config.toml
d_model = 256
n_kv_head = 2
head_dim = 128
norm_eps = 1e-05
tie_embeddings = true
init_out_by_depth = true
beta1 = 0.9
lr_head = 0.00415
schedule = "wsd"
seq_len = 1024
MLP neurons of a small language model. Each row is named by its layer, matrix (up: input weights; down: output weights) and neuron, and shows model dimensions 0-255. Each number is 128 + 24 x the weight over its row's rms, rounded and kept within 0 to 255. Numbers have three digits each.
After each neuron's rows, "raises" lists the tokens whose logits its output raises most directly, leaving later layers aside.

L2.up358:119099141122155119152110086135112155137122166089112154149151179161160100074138148100129142152117133118146141119150122124098119098121142117123122141105128130121158108088117097130133101157138142117157143147116141104110155141089139107098121141143114099165138125151161133150131154112161124157167120177144091182075107177095097133175170102125150137096126136170125141108159141134146099121133170120146124092129155117123128120125144195117134125127150131135101124152119145179101105126128107171126126102114149125138129154140149079077196117142115125106113169087129118133129149133127165131132105134141128171130111102113110135124119098147116113120116165142136136131139176111122138143187119111092129137110151150116112081155124107137128171110091160155127151117108157072194118118151097
L2.down358:128101125120145139150173154135145137125140098111138144132160135123138125136162148113125105125146185129122131139108081155122141083129129121078143131143132116205129103129163132102109091075153162102109121153112150125117112138115149132109162140095138105119124121123120158113111217131101161140123166106161118179115145129143093114133150155133099133123166104153149138170147099105122136112147117099127135125162114170161130084187106168118121125110162130099137108135123131114121116123130090131114173104147129141144127124141139101090157121103080144149120110111127147148125088137132124068128137139171101116166054125145080094133160083119107123143122123103134134183160159137151113138122129090118116112120149142128106133149152151120128102132120102122139177113168135106137135165107173
raises: "ations", "ation", "ating", "arily", "ants"

L4.up490:110145192132133153132155118121139131112138144114096119141138160135103127142127134109104110132125145156122111115089178118128118137100123134170149128144122143104112127103147107144145141135121158123105156140097145078118148083148131139106107116153111137193134101132164107173099128127106156083147178101124129109131102157140085113137110130141111129120132121187121166130167199127158120117154167139121150038163127116098128091106112187120113140133112083162098117112124129122106132133108138113115154107126115113144138167149098145130146161173134161139128142123197104142112113124105131138120104134156115154110147108139137139109057112138153100109140143157122177111092134119093130139187104124087147107107108099092145147149123142130160150142099141118124114129120135118136139169170137
L4.down490:105125136112108103080143090112162130141133096150123128107134137108160165137110112115089127089109095137115105143124141140087153132178114138119120151105166177113113105141093126121106128115127130104153162103131091162130100146113075090108127120093134124081100144130124178110134091116125124119138146109168128087123107140093155144124129168127118120138125142109135068093099086126106168137107082147139118151122093111142113141120103068105129136165122137141152136148170125147142147145124137107154139128097104136143100094112106152117094143142127136133120154082147178116152153142154124093106139153116082099139129154107101122131126129106225111150111128150121093170159104104138130084106131133127132149129143112129078124116121167096110166124163133108133144107168116128110153099085110
raises: " |", " |\n", " L", "al", " G"

L7.up345:134123125202108129123126135124134137123124108126129101142180123100121066117118118120140118110112100130126140105137127122143126153155122115138142161136093134112145099137116159123130123121129149137165122121123134105163149128123146120138123147147040042125141131159099136149153147110153164138116110156151147147118088144108146144150149117167105126125063144142174140127125135154156132100137125139178096111136133118119116127137133129161145130130100119143096153123114143157082154112128132147099125126162125162133135156137134119095150137096163175124103173100116133127158158092149118135132155162120107159113120120153099102104141117144120122148156118166168152148145202081130078135105138122129123150080173126109095137129169123110115137067132170124162090117126159158135143115105066
L7.down345:132087112192120127128157121146089123112122129142138134147132146143130105087147116091109113100088133130112104097108062152131101151175113135100125142175121116148110110126108118140140129114121126140092130190092103093191140141102159176150134122117071142120137148133170164212108143115150098115143126112147124165139115145098083148081152142145108119093149131124123154127117139136118119119122175153132119090129100173093104083119124148128106108122152121166125140165114111153087099102164173128175118139159130086129125155101132147127163109111118156100131156142144167135165162161111126147117130141127120124115125117121102143121156132130131145151107119141121134113117142095136115155134135136116095137150106179143116135125140165167075145128127106173118161145129155094118159124150117
raises: ")\n\n", ");\n", ").\n\n", "}\n", ").\n"

L7.up165:157120132137118173137157099110136101138142149137179147176141108116131090094141106145093136156134183143140115097105117125157152110156146082115127152159126111135152158129164151141184121142133119120123122085116095068167155117134140137159133149153139124101165128116101120130118148105129132119136166147173147141120129102130116155105084141133111174147106182092157207201114152142106131128194152119125118133107123154119113106102145140129106131131118132112133133107145123130153081115123144118121158159117113152147162135143094111164086144121100148086170126132163143152111133161145084192093159116114131105124086103163099145121111133139150162150148135113137098142150141140153117142132141114157111087133116150128088102146167141117138146130097091137119109112123121117124125103141138
L7.down165:133202133152094130119143115110126148110138140098119128129140124136105135156102180116161124166109125087123140141127132107152114123076125121146106138077147124132087119153116126122107139147130162104163149168105125122152138106123079125138145163121118151123099111115124161122133097154155082127124103132093097069125145113119096130122122163133147129140162099155137075121133098106127125101100099142126136124141091157127134132177183125111148066134154113142101127125077124154130149115130161144125122122142124138113178097141131142136142094163145144125117132140124100141151081116113126158142062133144127137202170136155128120126121140132077162110117147115101135093138117151116138106073119151113118164136106129151149155147089126152140083140120121072109133168123106136120198146157134
raises: ".", ",", ".,", ".\n\n", "ome"

L7.up936:150142126177138141133130083150125086148090163144116162117163138119128109071123120107080137102109130119113144128096114122128134144135131112142139121133132137094108134110155108103150101104186150104093130100124150109090097120139144145137119115121131105162105127163122106143168137144123162137140132126153121142098132162119155131183069104136166128122111132146141168140139153173151136153196085126151138142154189143164091091113126134115053137149131149095123119110096130134105149096116144131103189104104125136103124107103095138107137155100136155154141117169140099115107116131111090129154161177139123115093137110151147146117099119123102101101148143148145124133111143108141119149136146127153120099072150148125160160168142142140120167121129142145146117112090115123080166095089106
L7.down936:143102107130150155111127144138140119171136127111170120073149122079139130105108105123130163101149156132103168096163125131113136152111114113092096106139112160127090132164093122161139113145134114169163142141119123142103088133131135124139125103109079100105095121154194142165135107152143132135133102132112115140146129076113124134170099128125153097114155105116126143095160153130143135088146122112166099134136129146103141108150101144096130090143117156133161091100134112131163122129125130094090189101125153114118119129150131122141129106099127130162076134109161156164138172147126138131132144157132145124125110175177102072145118159104132143177100110137101109105140155113128131145172080182113089075149143137136142131156101099162128162140154114142116159105111121111090172123145140
raises: "ite", "ition", "iting", "ited", "ival"

L7.up838:144126115106161111139145126111117101155155125146135191110092094165140112093101137138090109119156167120148138066105132107126160106163133196142140183133159126097122166131111121179162162110123128117156132122142129097169120090119138120141152122158142083145184116164075159107131127095152119149143138158131145124118132193141118131116145113119100126149095108115136181182169125114097085131144143114109091141119126150082141157074152148105081154126155108146123110099148143129157130127125090116109147117130151137134115139126135137154124154068113138135132125119145098151111102137122155148117199117125099149133127133158129154131118116129157157147184182137164130105133100142140142137145121124152107120119121104132102115129170102135106130168130097141147142132111129125110117116123146
L7.down838:138114152108088141100160121130069148127141164122147107093109123169110155107128158074122123154136136111157174148145112130145102115126123167089125115166158121106127134130146121092147102135101132121149106159168145170131072136136113060115120102066139147141132119132118144167105123191139126125120112118131110077135165088120123108097050152152125159130127124144127073079105104095107115155122098128103133122106158123132097115129117146137120130142158128146141146126112117148137127104123110119119137148107150100151160118120158151123147095178115147143120127172124163138136133131125120118132116109124149115153164071138105098146124151115113123142156131115128154107110130131161167094129146127153120169127107136149113129150096122125173116106116113040128089118120089105171159128133114
raises: "able", "ing", ".", "ed", ","

L2.up976:082154150141121154148124132116109138127139182114097147133147161168141101119154122144103113128119136098142121105107138096110102138112145113160110162092105125114177124050114130127150145139155142147131117124108132119136152114119150164104126154125139054111145135130163113123129120144111138117119143144132153194140113148141098132123138114105121192117132156160116156126133131133137116085124135134138122108116144129117159104114151144133112167116116197128108121108122130126102111129112149147122118150084133133098132139129118164111166129072150173109105127100117122085111146132087137148125138151154109116108153132146141186093099099137124122095161126165098124115124144122109127153160144139136112082103130129074136123152123098174167140091132168207117136120085151117135120179136056
L2.down976:139093159116157107141104150118119118118091115115139160157098182172124166094119163080105124113097135158142097154137122155102110089144149151098111118130138145091139093120129145110119129118113096128060120114120111131102138085145146149140086171130135141122118159121128168145151117085105115130140120158119124158172117104127136120106145159159106125142112087104082098052117117120134097156121101109126116122085126132126102083126151125117118172122179089112152117133099132114121117143156165135135157136121050138108123103105134087123114144174142113100131152128090125122135103124145100103125133113132100173154155165137075100123112113163163131112133165109124121116143140109162135126140138107092145169121138134126122168154128158066119117162119180134115155114123130141128155138136115
raises: " |\n", ".\n", " |\n\n", " Pld", "\n"

L2.up310:093134140141113147124112097188125119130130154164145093152141118139126084124142146117110121144133118105130131078137180095148134142159119126154143135118122156130127120090110142124124104116163143122131158114097117031152157127086185123150131129124120079110158171126149108149134127133126158115109121167148177159139087157146154149107165128170116145117121181133119137119107163120128082136111133130162122162126124131117107120063132154122126136101094132132100126125113127118098127175126132098069096149115139152138131142146114131118110140125160129119098156105144127125111146111100133162123148168133108107114120141143134146108128108153108133118163106144132101136135172133164099086172149118125125131059163085088089131118160140172128130086112140153133143151102181090137150112119111
L2.down310:132096103150129130126138106122101126121105132130129104158163139087117101141134137127156145141127130110103125153137116144131135138128144152128139154141160097127112144101154117072106080133127155147158147120096126131155118135057134173166135151124111128163105104106193104156164131157132091167121132113143152142175124130108131124153136142099178173130169136120116138126114155131134161132173115121100096116132136133130115141134152125144169113118099107120127155136144119099151113107132193152153127129179145113113139110143088117107192145120137127117156147106166123156150073143123109160134134121062165115145115118145164149150099157134157100115127134152181150143126096145101147142097139133168101156125140151116131166110179117184112114101126090152113089152125103122090134184144141
raises: "):", ").", ".:", ").\n\n", ")\n\n"

L2.up703:082155130108134167154133122132130140161126182117118168150121165146141109103145102126126112143141154095099142123102169083118107144091150095158114149114130145153137128077141119115151157154177130169161150133122137098149132120112143157118136128180104057091136103109139122130108124105122126123130121159102094186131113131141109158170134097094128158121118175139119148141136150126166064131151144108172107109119150133100127105089132145106135132104093153129098125109121106142113085113097166122090155137134111142118116164111111146119163114133123176111102122112124112105123128113093117176128165127130101120091159106153111170134103096111127124129143139161124131121103168115103100164178141138134126126112108116109121113142147101150178140089121142168118143124079122138138149177148073
L2.down703:155140100068118137144132129143064135135150118130183132114105140145083095126104152125151149136108110139147107129086117141154143118145081142071093136126136106160120068112123162115112166151133140139140118164148130168095121141092133127141122143137148100089171096110131107109101161124121131129113168097108102094147149083089143107133162158110136169143128134144121137099125170142130111151170110123099162119111155117161127113135147103144094137124128155103090098145152146072154108106104100087154101143126110108149087137156160129114148147138118142148151108165122171128105107141115114163169138155134103076135124143126080118090150153100130134128101119132069127119116164128127147099099125144102150109139140134144144124096158165125146126112098127143095126139137099154129095182093103
raises: "erson", "ership", "ise", "ess", "otes"

L4.up267:131092149140133132153149149113133109142110140094087133115138106112167134091145143129170087132131152159144152142147097104122134165104152135074126142106086129112118153105087115081153113117150142106140144176113122110115177191132106170109144148159158134159112124087125105133155142112117172124163133174127090115137118163102092121155080112123119146126115141134141112132155114094161110123137138120175135110093128154075133142098111166148125110117103121140110128076127110188102116154146132141052123132191138117115125100118151113127157121103155146104081118120152100118101095109096126140103121147170105152126131105114167137151152146143102129104139149145113110153078125123128104159116149145136106150131141152123177118133155136182116124118129138138096094151129151151145134155152144
L4.down267:160135174130109134122134128142113114108130097120145093112158108149143167181105154130120117113085103168139150113128165116129145167146080158113136149123174103112123087145141122075076119131124145131063148131108121152137098143098124107120135119113147143116142150146097153127148128144139151137145098146142144111151144107092134094100098133136130133130154110101097099089099142140120115109091099157086148133128083151103143140178107130122132117151098086091157142115073125160131108129190134168118121107117134142130132122134135117094103127123123117138089125145110134121148149134145110079097129139102121149155094201123142121128173118139127103134129103116162130156145149145142123151095133132144131188149121121133153145091095144099138119168164091104127083109141215123100120133127140
raises: " |", "\n", " |\n", " =\n\n", ","

L7.up834:122137136144133149148151148128130109138088133126101176128171138127178118092128147163132072124164147138130117145098108157125112137100126110134108133128103103103163126100127118092121101141160147146089090113134150115121097142169156182079080125119134125133166097137115093113134123127104149070129127145165142133151117136164123119108124100127131133160111140117095142127131140133115150123126134139111113102125149128090091162174145162135087134130109120145129155073109128114132109111137126167081098100121108128118102189102119151147168141105119175143166140117149108124113184163131107122123147144137057143114114106120098162123161081169138130130137160137127149119111130119125159149094147132165112148154140148169143177142083147173179152127122120140077125103146112097131159154129112
L7.down834:125058126156133164118126127119120132133125086118128084114129139122130160158085131108135124140126126112139156106131112112131152135126106127096171153121136148087137135131116120145123094104113138105144126119127086136170077113124120134141136151082125186150110145096151149154103133125133159129161113127158099135161152127068132089131068087104141108145140127146114116176113162127142156117098122139121154114115104139139146151101118158086099129127145163125122112122151133152132137107142103109131141091072105110158109111113122121116128140106097070164116122155113157114160123152152087108147124143142126096131059146100149068111131132163104100151122106091118080128141127109137197109138123141175121116148133114183152161111117101135148174151137134122115133086137111112105148096090173
raises: "ed", "ing", ".", "ans", "ian"

L7.up950:106137168169122130168128085098159106159124132090127154105092155124118068100133107156103138136139173122106126128115142128109113141106135141143152104096136091124142114111143149116128162148177156138122142126109132154135121139144104159091117200128120128162115152121134129118107122147128146128117127098125118190119207113132141098161120114132122113153155142135130115142148148104123101131155152173110183128137159094131150125126093160173125154156195137098132150142180131131084108086093133164110163149140068113131140114093111151137134103144138110090195111124116117146140129145149159143135126126144124159144132089138137111171125114126143136098105104134116117129117141137060131151140112091115139135131128145138156083145088134093143177121096110166152132120116146116126139147143140
L7.down950:110110133147092090145141132136087135144094088113104120095144122142109143150120165117129143108141109095113143142156132123086108128141132148121124113107116134122129105141121117171116120084103126141105130116142121141154111187131118137075118104144161182123111085061134113120110079131072114121162106145176152133124091139154161125106090099136128119116133120119091081104139120105095112100131111133141078135120131121112136122148093164097115112101125132173158103124161137146134141138128160170155136095130133112118134140134118117134140107111141135108117164147130148116159179146124059099172164118124136115147110075151133126101098115126086111167092097115101115083129129096115137144106137179172080154124109097103114079109101123151140117118107097129108160097135151129176134158126110
raises: "ings", "a", "ov", "ne", "s"